MLP neurons of a small language model. Each row is named by its layer, matrix (gate and up: input weights) and neuron, and shows model dimensions 432-559. Each number is 128 + 24 x the weight over its row's rms, rounded and kept within 0 to 255. Numbers have three digits each. A neuron's up and down rows have the sign that makes its largest values positive.
After each neuron's rows, "fires on" lists the tokens most often at its 100 highest values on Wikipedia text that the model never trained on. A number after a token or word is its count.

L3.gate97:138139107096123148098165122151141085129137118135097142142089145151131134118139116130066156115132092150155110122135114133109099126148123158152115133144090150152104166147080156139133145145135092172183090131136128149120109135113138155144119143077184127136113128167114077115147118130144142131120144103112128132119146128110123113096120131087154068125136165104101108163132082095083070111150
L3.up97:121107142102155190127145099127143133107179151122136113165134125111119138129126100088101160146150164123145140141137146118113144125099139100163102130166160137186092121122169080117116094137143105083144139101125092118116081142137138122167118161153127116103134149137153103161146093164134110118113146129094107105123110041132087133112116091165124132117099115128113075157123094149141126144161
fires on: "," 58, " and" 7, "i" 5

L3.gate1709:129095155091128121080121136150131168139069105099133129134078153143154122158156138143108090073151094098135146116147128169125133128113129143137071104192152108111136146108130121067153125158122132113150132171131168111148116142131148113120148142126101146159123103141107132147143127109140137148099131113131129144150110095068173138122090153121124080120158109066147111107192144100174097099103
L3.up1709:125132145135092110120112148105113176112126122145102161141128123125156103141124133118128089098111149181113130132096158130126180177112131140126133105123085157137105126112139147093122113129158095142109099120153088141117142058144127104154143118141132133098140163158141176157098158099125134090138152136181166158110130120130130152150138093097147118110126092152159139143113124133137120138097
fires on: "as" 14, "a" 12, "us" 9, "ana" 6, "ica" 6, "is" 6

L3.gate1550:137145106118124147121139165110136160127154126145100084139150092131136161111141115124113100126145136158146135144100122127189122141127157145168117158089114159160137143132138096169123139169142115145164178106114115158133101157102128133149093080130138161109108110124080122115149088135155119106119101188087140113140104104136122120117113120108119122119136091124105113131165155116134100097162
L3.up1550:128142115121068108129117181132150102125102096101119133120142138103117158121132083137128111113099135196140112131120104126163116142155152170097126116091121137167109129164085121151167125114181090132106117134107084124092087134084115159142152129120114178121118137135087117151134065171153097142106112159106152133145115125123115151133131106124114128148170120148114123118119169161088085137126
fires on: " as" 19, "le" 10, "st" 9, "d" 5, "ed" 4, "mon" 4

L3.gate1693:113100142118132157135108109171121150147098132097164152122119138131133138128138092143085139125123120138139126113119125133155108072138135106134131136126127157136145107187123087143124157153150111114150109116143156159157096131162149122125117106144137183156130125090106136103132078149184174150148150132157148145156130145094173086134140149136123136125081087103133105063121106129124062091104
L3.up1693:132134091118080137137135113126131102173113086093125155100170142160139122086110140130084157141116152126149090129162119150116171125146142106144152117151127136116145130159082082122164124124166176157141112107146092132146087166134168089163156127092162144058122087102162113123169133148163142140159140119071140117080105158104136131132077114141110153129109122130108143121116107155138120137104
fires on: "ing" 19, "u" 11, "s" 9, "ang" 8, "ou" 7, "'" 5

L5.gate301:135106157138131152106154130119115123095092159155167165119144167117145135116105085110073096143123081112101140121134120124117166123129127129129102109121155147127104122097073132155151107170127111113134131113124113143126117123121137157143141133149133110122116107144059148154142150117100127144076201163133170113153140124123083144092166132096141136117116125114154163106115134100176102114168
L5.up301:143127110086104194129143121148104129128146125107137083142097165120157150132133111157125166117149125124101154138138112190133164146119133141122132139134172108135136129163159122135144119137119130140133152132106125145143098105162118120162100166114110141140134139121108081155189132104136118104100172155123125152158157155161117133088109113154112126117142121161146106122107109108105123101118
fires on: "," 38, " and" 29, " with" 5, "s" 5, "." 5, " &" 4

L5.gate905:143090133101147137141103209121146112118122162084116093172074129179095134104097091142102119132140130180116157161122129152145123109165102110120102105156119114108122107102130129107144143147112105156149108135125158123148144135182137155182162130126142135144138082123091121098113088109148142165117091098143081150145130114113138125136129170140109197089113126120137120109103113148158098126117
L5.up905:130126110117135113128115196115095120135170104169133083115132162080137102121131088138094120116086079115136098133144124126101139120156112096148109136109126101115076106133108126111133147152135110089158133140159144134115134136169149116141172170122144141109126150128100087141151097169135092112093161097137112153111163142131105154151119152147128180131157126094147100122108135135107068119119
fires on: "i" 46, "a" 5, "ali" 4, "li" 4

L5.gate1037:150144115084087092112129114162128188123175119138095136169159125115122147125128062108122138151139101103152159128152113127112134117137156114084117187121115106096138108156120125085160083085122166119157115145128151182107120123101139170099101139183155146108139094113166113140176096118129150141122119111147128133122134106138149082112138099148156115144140142099130139122153127198095122114155
L5.up1037:126149130143161116114147128095077108127137133127113148153087164116148139115146161115136134138142168142134093159091164141099137094123129129156125134155078126127102100147123106122108157127153134122154109153102136130083084171136099155126125140175166157148128131129095141083134112105109187165121104132090120097153144199129182167086143120158127136153116072105111138138116167123127084167106
fires on: " was" 23, " is" 20, "," 9, "h" 9, ")," 5, "\"," 4

L3.gate216:122125085114161149122134095167101123101132136134111129108081075145167153138143127124092119127134159108065139127125092174109131114109094128159149121100107146121164110112128149127098101165099141139142098146157157169134109148141112144141122104219136138103114131139139125137154104120161138135117150125122143089127164106138109121130149120139118108150150112122165127082114145117135109105111
L3.up216:161121146130176124176132118191157106126141120115084127138125117138093114129179122114078090140155125150124122086106137112164116130127133130147109077139093152125098095100140169125152115145147110129142142144138109178116086111090140125128155116125106091158111126147126146100148111083131129113135102117084088136122114124133135130123105097103138131159129110119139115134154147178150146130126
fires on: " and" 71, " to" 13, " or" 4

L3.gate1193:132130102106118162114116115138140144135139148084143150154069120096132110119101122129123088116125122109155104159106112117130120195132158124056120147122166137159155122151124150141125107098132107114146117145118129183097132163123155170152093108138114102114114085100131097150146115095126102129127135164125156140110164114126143144148156090134118135103129104131120146074142113098149140124124
L3.up1193:108124177144155111152126139114139100090161129094190145142103158102124069138080138107078108148144121155165098180144138123106179131104153093147126075150143139142129183081116116120200130158154149118138121116135094120111146108132165117094125095152157107102186094139107109152116154104150133103133123119133125110186106109132138169132152163118114169113119152163130063147085135095122123147149
fires on: "'" 59, "g" 5, "ph" 4

L5.gate1829:110134095125113115126163142206115094092142130108129104159157128158128122162138089110142109135101131106149114112112159134148165112105131128153132130129169173140136144123131089155133115150114108133127106097124160097092134113157138158191107096129128100148077139135115165113134210096098137107068173119061117134129129166121128136117096096095099103097126132129128103085136111141147109119094
L5.up1829:122105125132130141116162097114176154116079119151107164101109085142156113174098189125166085074117165132138118135135125100130115141170140146129180138144112136149065105127195116142101124109146119124103084109168149110101120095127119095083120128086115157077144111168134119126175153141116188127179112064106095091123071144126117128105078098114122161166096106084095119152139120111138164146100
fires on: " for" 20, "R" 16, " with" 15, " by" 7, "–" 6, " to" 4

L3.gate1796:166112119120135093154106097153138141124147103089095129154125113147075142147109084143129116124063138099117128141132142071141132083098059085118077143135087143137098121105115152129114122089132155122145131123132114110134139133154150143107130151124102146137106134121142131140139129138132142099156104122132161091148135135104113132108141094130113136131150115144152147144101164117039130099100
L3.up1796:114141116144112100098135114095131108093164110084134136141148122151123092131163140183131140139160129122138147188105156130143162128152092159155143106104129118110114135079109150116150101107146108113107113154187116119136132133139120141129134134088133112119108107123130169115099145115106092148109171133171135173149156122116145112187142158109155150165157197181134117144156098117155137097093
fires on: "-" 22, "0" 20, "3" 6, "2" 6, "6" 6

L3.gate151:162172142130136129092074155161149140097109118093104103132138110129158113119158062133093147079102103154139141137160145145101121095125151110122097123170093131108149139164084103119106120123110098175137134128153089095156106105141138129121137124100124117071149119120081112092127121112113171129134071109104120112127110128126096123119089156150139141119125111133164149088117122112153151098114
L3.up151:102108089074120089105130111147164149143084094117141099132122112144106117116151112144086121138155129060124142120164112116093154107145114146149094138120118146142154154116095121094171128148111157120155128152155153131133107132137139112115112132135132114131089107143161136152138119100101156109140116138141121164108152149164153125108137132138093090129156152118155150157157112130096140101095
fires on: "'" 51, "\"" 15, "th" 6, "’" 6, ")" 5

L3.gate900:116162117101112103136085122117096157109155129092095116150072089121125144162157127155147133130137134091177110150107125119071112110143112129185113151141137121125160106095160159161127098103105131126163091133131122130156123129136159147128150136107117114106083128113152128111142107135117138121160142135141101159112137137108095140114170152079126114156127144114166150158105112105101129131119
L3.up900:150148110121100091094098126117101172140147160156145151098142119137101111142137117107108091138121126127092136125141125159099120152113138132136122114127113155106108112179140178116135141106129134140070104133142197143138146177082148133118140131120130132105105126112129091133124143122096119109161090096121151117124111102177130113141124140135101169097141147091104137120105169120119099125125
fires on: "th" 13, "r" 10, "p" 10, "5" 8, "up" 5, "ver" 5

L5.gate452:108124130129111131123134169132126139117109124106121127142150146157162146136085090151121111106123114143135133145146096121096128141133119139132139089124169136122156145121164121153116135141134158094118122132120157117097121141092162126127107110109119160127062086129120100119102143099152119089147113099168086159106138091167117149151137136158151127147072103110146134133119126127115129139133
L5.up452:141127097141123101131112124150112121122154142142090146147164155114112134163136089121141137135055055172113123089125135150152126069121110097094111149116088134159100131118135100150165151099150156152118138137141121137111102142069154145110121179130131139151104102150104135130129157119128118110134126174085121115119131136098139125122108125163157153168126164107136184098140157161108099161124
fires on: " main" 14, " major" 11, " a" 9, "c" 7, " most" 6, " One" 4

L3.gate26:125103075095119156110106147133137114109163127121147152164142164141129144111112137122114103081114144086128145151133122118090128100127106146140144121136101126142137156125098125161118150104166068132118113098136134163082091128122151145150168136156146167162129103126103152160118151121145143181093138148131143169139166107152118070083083133168164101119154119126113129131144166118113092104160
L3.up26:128148150128109144114193110160140133115124112132176146142160135133107152152142107104126158141147117095123106094147127106151082157133149151184100161142131130181127129166126104098147074140162131118108157139086146163109127168118126132128117148135137095124156085132164135100131121173177163157100161133086080127116115135104168105083076155196173118132110115125108133145098110158118098115147
fires on: "ang" 22, "oc" 7, "chi" 6, "ter" 6, "ot" 5, "ca" 4

L3.gate766:111129134129111138160130101147141152152126143146130081156111111137101107091152157141146138150156143096099177144129104099125152094137072135120067144101064173142121078198122115113080071099097118105192135149125133146119113115150142133151122119174102130116126183122125102142126110100141167135135129146125158117114143158094146117162123160125145139161183079089117138118118120092168120129081
L3.up766:135099090135137156115178132114124132155102108121150166113138077131132148153113133134140112089183151139143126086133112126100109127148117056137146109133123106099142080127154113111130158135155080119141119072120103141139184146114128161115139105126125126099120163148062103117116136067137133114138129123139114129118146097136129119142104147147128148107088123090087117141144121181134149118101
fires on: "c" 24, "ra" 9, "uc" 5, " and" 5, "cc" 5, " than" 4

L3.gate1149:121130137105134096096146126133100180116112153126092093141105118173133136141081133178152199124101199094103125142132141133140129120136134106094168127135116129121154132122086116089124139108167119102158097130137131104112121132175134092135128101097132115153152102137137135115135148125141138102111151117134145121128124121117163160105128088142101114120119146143138171098115136098084084100140
L3.up1149:135102148137167152115126178123093127143088072129127136160125147106167107176097125103061119133184062143146114114111155065145111118119151124146129150112143127123105107114050158151140127124151140126078167090165106100106115119158144145098092136115114083165116145189105134132124100118175113109104077132156114159130130097110090155183083141141122134142149101142104155105121133116142134109083
fires on: "-" 24, ":" 10, " of" 8, "al" 7, "a" 7, "ial" 6

L3.gate458:139106130118159101080127096133142141133132135147067138077103138159147123121157120134142045109147128133134121111125105133142140157143101105113141100157087169146115139120101127122122121144099151197183147119125166141101126153124128142150144130126191097155135115143120121105187133123156140136103100129156125142145138117124108136143136132104108113151129170144144166143130105134169127127122
L3.up458:143140127117153141138133132158128189133134166114136115138122147119169123139145064162142111136118142112100092136098119111137136105151143074122114151124131150115173100107093102120132082077141142141173163135109114132124117133139102127145078117121124150164154124099107097147129111117111111175131142102132116137180128114088107130102105120101139151099140124125100091084079127143107144081152
fires on: "," 27, " to" 24, " and" 17, "." 10

L3.gate1851:114098161136097100130079122152136124100114150094148139127104161175176149141094160110123155152150141083093167132114150162097136110137125099183149149116119083141122152118130138166110091116075105158128147099138107116106127115109140127077117143157102124120115172123107164180110169106106102101109096097133126094103132128148121127153155130126142183145126147109093089077144098128167142122108
L3.up1851:118087129155130129138138135123100106128073152115156136140124125130137136114093183117097140109113146144134107151141108144102137145134124133127109129068082144141134150134090157086145119091089125187085126100161132141143109122135125163114122137194148130139095095130140113129131151177126143142120141156140113116109084119118184101080133096166155117104144107094179086124117140112119141161104
fires on: "0" 17, "5" 14, "ta" 10, "go" 8, "te" 5, " of" 5

L5.gate1143:105082138107110139123152130144093141158138130110089108156149103087128127120114119106150102099124107117090105129088152104122127148129138086107124145134095118100171148145093107149130085137125137156139099156127121170108132111127155123090154141134138116094106104143119133169138107136140119167156075087139165133152129087125152136145143144113116067197113092136126109153117093137208119144111
L5.up1143:111110119154125105152148113122144091115147128128102121101159164123147148137124156113164125151138124103173133159138111127112129136087128128116089092128094138078110190115117164111102120138107123140128123123140110150136111157131083110136143110123149087153121143137140100141090131158100057132121115131124144166129134082143150131075179150130179108142138158104147119170106144159111139145156
fires on: " to" 41, " for" 5, "pro" 4, "to" 4

L5.gate1455:170139108118179105112151152110149158169149121108103122162119126132108125110121091146177135120114127109187147153130143109113133160114135090093119149151121137118176097101154112135108123126114138115121114117139167147147093098148127155135131118137170127111085139066086145128079166137139150085122132084091100125140152112146109168153152105130115100152110138138120145117159123092155120108095
L5.up1455:166144180129139128123095124147177120109131115135070102129107137117105124136123156153157133075129143143150148138113140146077154144163143107165091166128127121125114161135133128141097098193107133142145144156173120129149120094175120132155144156099116075101114127143154110133127116171116151108119117122098115157167131122125167094154164154124154120119118140123128090146133143132113157143147
fires on: " for" 40, " after" 9, "'" 7, " over" 6, " to" 5, " on" 4

L5.gate1415:110124086108122153127146126139094121148157169078105122123163103116165101160130114113133117101125080094127138138155143125140126094148132139086099107159120137102150137170103111114091108125107147118128175131134098135129153169161141167129118138136125123044098108105089111095119152155142143086117171144157115136122131131102123126087137096155094083106119143159095136118126107136132117113099
L5.up1415:111115160139123152108162104106140088106123115163137101135143118161109129129137098151144131150111142125114096146133134120156126135180132159091098107057115098164132144094145115085114105122109127133115124195088109155144105108112110080110116120139162115149133148145153170084125188106140178132112144146150109123105126119120160103147123112119107114115134105118097153106155129146175129121140
fires on: "\"" 81, "'" 17

L5.gate1235:069136124071169113113146163143139108075130158135123112165117097132121111138085110144153087141116093145149149124122138130138107097147087085130111108126147142136142140140120136132119089174143175142152144121124094148137123169133121144128113125123154114099117116116115084109128171066135114110083170166127146126133098118118158128094146151127107114133098140125140131142119120133132106115168
L5.up1235:110099132101150095169123148081097146102133116096115107162135103108178149114068129170132127107104094121146131140110162144098107135134119105167102107140165151101128116166129142132118130115137105129153145093100105174117124113152135080125102125060105117135131076150173119118155130110130116174085146091111135097102128136171134139109171148095119129129129151104134161124116090146148123102141
fires on: "." 25, "," 24, ":" 11, " (" 8, ")," 4, "che" 4

L5.gate1311:088138140107102103081083133119101153112152100102139093123141175156159141110110126146120136114128119129138136125157104103118107150155102102126091112116130151120141109134125140102128107130187142112158121107114171168078097146125126107134102138148131158154133074114116140134163120133097108164135114130150104133136140109106139126123123126152087093128148102111123172135131104090144168094090
L5.up1311:102148135147140153103131120166156160111120141150134129152117094167111146135137121137124081114124119149131084134095141126151141151128133101128139066119133157041121099146126125067129106152135160156166119133106134132119118120120129152125107146158099097121135147150130143117097127117164137157080125131115093134101158097104136151147162118152143129114164135124142093133108154122076122118150
fires on: " (" 27, "-" 7, ":" 6, "und" 5, "N" 5, " " 5

L3.gate170:147098148074143118138114108158099082151124097115123128122091127093160177150098135159132168140164121120131111090101132083117132095117134137156127166146087116148081158124118134159118117123127114115180203148134119130122114166139085161139133133099124127151163138161132086125167156116096118143152159144136135095130127166128142132119117088095168079097150138118130158125139116085115085149098
L3.up170:119132106117151092145098131089125107122127133176098115121104145150141117121080166138121121108131137088119112123131113149141135098158113148118151142114150134140138154142104111184144105159148127121128117088116111152100128121126154169107106090149149165179112083138166136127113144148165109117135075150161095075143100084134144111116113103134111107166148147129146157134164196131123156099172
fires on: " to" 22, "2" 11, " left" 10, "n" 7, "ing" 7, "u" 6

L5.gate362:108081121143120085148127135146155091140131143117109114115138175135139150125146123113130126094124098111135145132114109154119128102157156112114116135135122120113105154135049158138074131176148144164153113130133130152101097135105161101138103118132141123122115173108093164117114138116083142130114139103128152121146082096108204138148125152167173094121157084106103128095102101143182087126177
L5.up362:149114141159098112125107167137106176139100068096121151149139123150156102135108128166101126147125131154111110118106087113141157106164129109058122103125144149173144084155119102158136123141150138175102128109143124141096127134129124109150116126118137160182110133078109149137110125117120134098082130175106134134095163151095136123127107173158107116138119119154138105106151106100140099114185
fires on: "s" 25, "'" 25, "whose" 7, " His" 7, " Her" 4

L5.gate147:153083141127139137118137122137133112153130111135120099136099133114131112156101104137125157077094162122104161144157094126126155100128130103123128138112105134113115166108130104133177131120137127078139140099112156122133143190123124112118143114117132165157108099066121094124106143120149143175130186109135131081149117130100134139103146119123144121145067145113146125136124118110143109097112
L5.up147:112090165109107162110142126163123135165126097110143095150056147137104121122100119129102126121108106116114137169133169105116133113109126092134126146104124123103117155145122128156151144158106145130152087108127069181120127138078114115122148146141143112130086142072151132145174095135109145111194122082127116134135097113108151151077157108137116137145138139120174122131131131166121102102152
fires on: " |" 32, "i" 14, "os" 7, "s" 7, "e" 5, "ou" 5

L5.gate1800:129121180136154104118100162140146190171102138132110130114137102178108139111120097174103121112148111107121146161144077119101132140153180164151123105092146137173140152121125084115146117141116098149174131138142110126149187128125152128170132114116128114120104149122151085119156118150164137113141110084144094114129131105098154115127159119114082162152149129099080091172161063120144079151125
L5.up1800:168172133134117150112139152142121108113093140148104091133111096113121157131152101140131120113144113112148125137065137145107142142156092134142106130155099138170204103165151157110135125131163138132117136163107128164110119133125139153162095155159115128118186131103090098154089100157109123096113122145146127137128181131129143141122145093133111141111139088112103126123128130108122163138157
fires on: "'" 74, "," 7, " and" 6, "les" 4

L3.gate274:091138150148109158152136134144116194073119217127135136130126116138126164133123123129093136093162108088102132100148088141155190148140154104112124129120162133111141142111119126105131084085144079076119147083115169185138160128122155139168131100164122120121149109105141137125101145138084132149126152141161173183084143090184198127161128165114145178103057113120114134184149150090118095095135
L3.up274:133155125121126098164100159172124126106165131103166140133081134143142165143129114119104105095131075152136135121112120148117110108118165162113107127120119141137104164125131135123146145106125144124153155111115081114106102114108133130142161125092095094171106127169091133148130103115123108087141152146115120151139145121130079166139101137130127087110156129132126118134114061112130127151130
fires on: " from" 35, " by" 18, ":" 8, "–" 7

L5.gate1409:083154085103102105092132151150118156078108162150140095141132086148125107132140147122119151109135118111149134097140125110173147083129114170080160109094113112161144131167114104083110131114153138098177124137109117170073160151117167138120114136149148139136118117119113144087131121147146100099122114139136151190154155200124131113088135113149164156150098147121123129136111099126083111099137
L5.up1409:131143151125161102162147155142132150126130114113152157132121076122118112103134148134113088164137147122109123137141144103099107121122130136140156132099127136114088120146156123118092091107182066089122118146131125125116137101124116119147168126116099047131109150148151124120087112127157081131143126169130101116150173117127158146166132150176151121141201105102134120138139129124119101119106
fires on: ":" 47, "9" 24, "su" 5

L3.gate339:131157108149107131107112139137085173145142102071160105140137098126120124123108103152114143153123091119153182139068115085111126126155144179148118137103081133154125189106114100176132141129099094143133143092126093121181103152081118115154095092141124145128143123101118086137132112110108131090155128172150105103105086118129127121076129130152102134125132120116175137174156131094129132097119
L3.up339:179090174168078148165133151143127116121153092137135110112090146136129140130101138123093129106139132130161139104099122149151119151118118118135122103140129142185115126106152115140177118086122168137137143143129099115103159117139104103151118121162121123123100125124152130099139121131172126148123101111130115112129122129138164136157165150173115110133127129121105125118095158089129086131129
fires on: "d" 31, "id" 18, "in" 7, "ed" 6, "e" 4, "om" 4

L5.gate1650:127125120084138116085106131165127150094163123109108140180157124135157135108135094127119164130126116125136137162148150126145128135128092116131129121137069156132121152117107143086187120127132128110159177093148132148126165134116167126151138085173126131138142124141123141109077148123116100111089102112142126124132119111152156100118114135146140111139141134139126171148164135148162122111113
L5.up1650:110106112087141086111105118127098119078127109133166141098166145110102100144109078164133121120168174132133130153126115118085166082134104123143153084165093167138121167103076159141132124071111131147123115139133156119130142128147146125119139139120145122081146147123081168130111113173158130073114133145120134090110176131134163079165113125144123140117150143145131111117101114152143072133127
fires on: "1" 19, "0" 17, "2" 12, "9" 7

L5.gate378:098123154105147152167135161158102114165152134102134093123134148125100133121113125136105153125117111182101132137155130091144109132141096137110180133082093148095118106159062130157125151125168109164173119109142101145147106145127102140136177172136155131123166136146113126121100129130144154141151102149107099113150124135164113119087109148155101101146150127152110123073146133136148143148116
L5.up378:162096147121165116167121149127161159138143180106153092110139146164137103090128102130108098134132164111118137115162115121118159091126121120095133136121096103095137126101110112098113125143140102108154120136169182118145125117096112132145151149143144096143185124144124122087119124122108129093104116075136131093122092124128120109111125133136114138134122131075117081114091124107167092114133
fires on: "s" 20, " is" 18, "-" 10, "." 7, "h" 6

L3.gate1798:142141106119151112122129144141109146114130142134150122122091148182128133171147122150153111094177144157110127164123090144105119100161135144135147088138092155119155127124107127126115089135140143098128092138148147145134108153129142112127166137149134170103101114150105115146141110106102176107100163160139102113150138118078111142098111087168087117121140120104146168109155070122140095101095
L3.up1798:146111165118145157162133110152111146112117075118080089102128123168132151143129159165150129124116163136134097121079125150143136114107129135110145143182139129074147121156166153151135096183101121112113125140127111153101128137140105105106097120159115150137158115133119085097145162134067174136123177131123114125104156151110112113099115069092141140170122115131101128132106121138143151086088
fires on: " and" 37, "in" 13, "ri" 12, " for" 7

L5.gate7:128102112123109181146170158109156141123160150121158102117164135126125116096122128148124115073090125081116143125121076159117172122108161107138140091108102117143129130098128145107135114113158135141138131120137100140126140149110099117157158091144199137076096139140108110153124158094094129180094147132132125107142165163122165140086106079125095136153158087096124160189126145110139120103130
L5.up7:145121103128109105104098106168085118110137135151105112113126106121157069169164081125107090094145116110130124130127128144156147116148164157134106137124122137146140125125101115122131128138139121128138132128112122143130122137140129170138175117164118122139131120117132102147141136136194102117134159105160127170128128131130091121169143122145106151126159085123148151147117112160089135096105
fires on: "," 45, ";" 25, " and" 7

L3.gate468:135141092096150170128135127142136118108124139124090118127134096135136117127112152179148118101117120099132147176152094126102097131198128121109089120130096106164083104141121143113106109155156167152123130132121189116122140131097121112134121134140136136103156156126145129123138120093158130143123095095120107129092137137098139121153094128124093105157094131107151157166121144116122158110137
L3.up468:114121146122146112116140104133156155127177109092101111106145134099135093157167112101123151102124146148145091127139128100108135142092150108141058137157104114141130118098120138077136071140119151136128139148140096122131151124118121158134194146099163116148113155133127093098116109141113188117090123118091121116173129067082113162130110148090164086088138119128139123141120113142177130136147
fires on: "N" 27, " of" 16, " and" 11, " to" 6, " →" 4, "4" 4

L3.gate1738:101113138123120146106172143138130135150089144085106149181104152157120135108113099150105126083131142115104160123146133161141115167140126092125127090135150108140107111108124146151118108111147111145129173069144134157132120143160142155133119115154117130144127144070139168111162146113133147127097138125144128128120097167097131112145117144076159170098117151138138115146138145139144104121151
L3.up1738:103134159109100117111165143113153141124114101135118088144149095164121117118123096106093120144128186104171117096110172101152161153179153132135093133069099153118092177130138141095128093148115120114119105136159135109108157153171137100152133104135116116139127132088161116118163122145122096099122058129126106158095093156114160075141105111160079157119097116123151116094164133086139095138130
fires on: "a" 15, "o" 12, "i" 9, "u" 9, "al" 9, "us" 6

L5.gate399:123165127121178180160158141188128113146158155117154136123125182170147157108121102160118141155127101087144141097095107141157116121118147117177126133156131162132153186135131129139150115118121063091112118140140102121164121168127157137169132110108107095108125121110135147080148138096138122107120175144123132133128149127153106120096084092148109167149125161133098160135151109119168125142134
L5.up399:129116133137145110117081111088167138134124110108095160123095115112159107143110118111125157149108132076107110107120086112150136130133170124118131163146115078128065123109126093134104152164131116126108148114120179153102107113103137126154115098101136112071153146085158118103159143124127122146131159131121139103160137136157112142111142166143139144106168122159095103126090158128111134178118
fires on: ":" 26, " Label" 13, " by" 11, " date" 6, " Party" 4, " for" 4

L5.gate805:111107135083125118119129093113105135119163134118113115140177155127145152124155142142157131093131146126157149117126119128125111091154077069158156148116122105103141101123120103097119068137126140128149117130107180190098111134114141092146140172154166129174098171159141142141152138112139137126114117117095146156126179135103166101117112131127131106113085081138096139160089125105103082072130
L5.up805:161161116130139107153126149141139097111077141156165141147100119117123165105157125139126088094165125098134115078148123114169100103088093117152134160124091168178090110167124132110133153078149090110163088136110141130100165117101157135104130145129139129101109130140102161102115142206134140153092126140126136126131139138146131104103129099116150145129154139126143164128121141107097137107108
fires on: "," 57, " for" 5

L3.gate1657:119112120135118134106137149131126127155161151127120088126137109119102115127118096122123159131155107103083120133095132131142146142086127122130118155113139147159110137144121152176085098210152165116163127093149139158152155176101151107159130117145171151121114135125131088101124123141170115179107104118125119133121117088121111164137136177123176091151168123138176144125140111126118122077101
L3.up1657:169116116146143146137143148131108086137158102161103109150091147157112153149153108099136156117126132119108152143109130129156131103095113125181117123112141115172166131143183103156162101125123097140112140130129053141149100145126136123135111151118151098148132132121142156136168108153100148153148142127142131114151107114150127141115196144142135100130146110132095176104136161169126101144122
fires on: "e" 30, "i" 23, "ge" 9, "de" 7, "ie" 6, "ri" 6

L3.gate981:124129111102119125141141118141158140159160128157133125166130106078098102141113129126133122100102133141098132114116124100124141164102164181163089090136114133111135126138116113131120123142119098103107137096182118142121136154098144147118093093125171145118122104152084151153129112133129138105117099201119126137134105144131130122164132133142136147147142150111102108083116134092114161106092
L3.up981:153149092114118137138129139147149099102066113119122154141133121109160153167124110134128086095121121133129138116116136089139074184129109114160119134107170123104137129119102118128147114109096117144113115119123144116167092131144100140098106133127142135133135109125145097116203129121122121136128096078148132094145095102101105119123099135099143079155102098116144117153140105119079106124103
fires on: "ly" 20, "on" 19, " one" 9, " well" 5, "ed" 4, "0" 4

L3.gate1629:120144157114132145110171154145158130085147102101096082156079107147141139131136096152094150072132122100126124149108092132106099110153082104092122135098106156102140157116099139105087129146111144113134160069150134172108141147153167157129162116096204143113119115133145118123146120110159108146110109103111114113188149098087127151117127156121146089135147140121127143116116108091161101090107
L3.up1629:156129121133133142111154101124164104120179110142120118114148088130138142130135119097149141100131074135107156135164147131110083097101097123095135168149128117161135108147128129083126125129209126146097176138122091114124133114117098144062116167113132161114157136154122122111142111134113100143115136111099141151147117093126130139130139169124113118167123155137078144146134131137133078134136
fires on: " |" 37, "," 23, ":" 20, " it" 5, " (" 4

L5.gate1172:135074135135160140128117114160060147166107126106123111118092150142120126084151131119158113130110128154103131126085135115137155122124107126142131122103138133128118144139160115160065123146123149101181127116138147124142113164118097172104112123096151109142126100162161099125098142117169072155147104113138148147149136118130094115132093138109107136146121097126091118167111111109115128082107
L5.up1172:165166154147149097111126162128110127084086124147156114131150162149124142168163131154163115139127156111113140139145129081151088111119117139147149120087074154187098160108176150137130138124077115118136139117106194150140170109133134113101104093127143117140138125162140113105114128163146132146152102139158112155143148118142145135101138136132159086116118137164123155119140145117101136079135
fires on: "," 20, " the" 17, "7" 10, "e" 7, "_{" 5, "us" 4

L5.gate390:142167198099187088161151090104186134155101105091141128140114178148157152136098124136119135158172136143128109133144122139160121083119112144149120134111103148138126116139096133119146166134163131107133140085103097147113094098119137121150169148145133108173108091139122121128123103126120101157122097128132162108095140136118173099093125127117174075152148135139109124084142098128106117104136
L5.up390:133141123136134179135139168165092137149129119108141096115098117109085093116088144126113144141145140143112140143121141159105174106143113144101097106169129080149110110122121101127143131117101182146113126200129171144161131169127139096134138139119120147140160144097119119124155135114096152104104147138084133105175135135137132132151170119155094158137123155112124146124196182108130152097141
fires on: "-" 80

L3.gate1669:138088103145146137124112114130109215088164116146099125104124107102125190121179128116119110162089123123107133153104129118106159100134155085147109120147125126071107152154120133117130124135119105141118124079133147138142126088109160099119136131107129120174168129116171154107140134073086148091117102153165165149158128127127138108101091119082104103148142102134099129096136154097149112123144
L3.up1669:115123129129128124125145113123090141144142127131136108118082160126120163153139137159137117126126131119180091105162122085114114133086170147118076107124115092169110113147107146116128086123124104181129136107085156142145138145107144090145116105152123136134148165092106147104147114115140122106101118110126111165122110108124124110120122143136123147125126142132105132131112116105130188140113
fires on: "ca" 12, "li" 10, "ga" 8, "d" 8, "age" 6, "chi" 6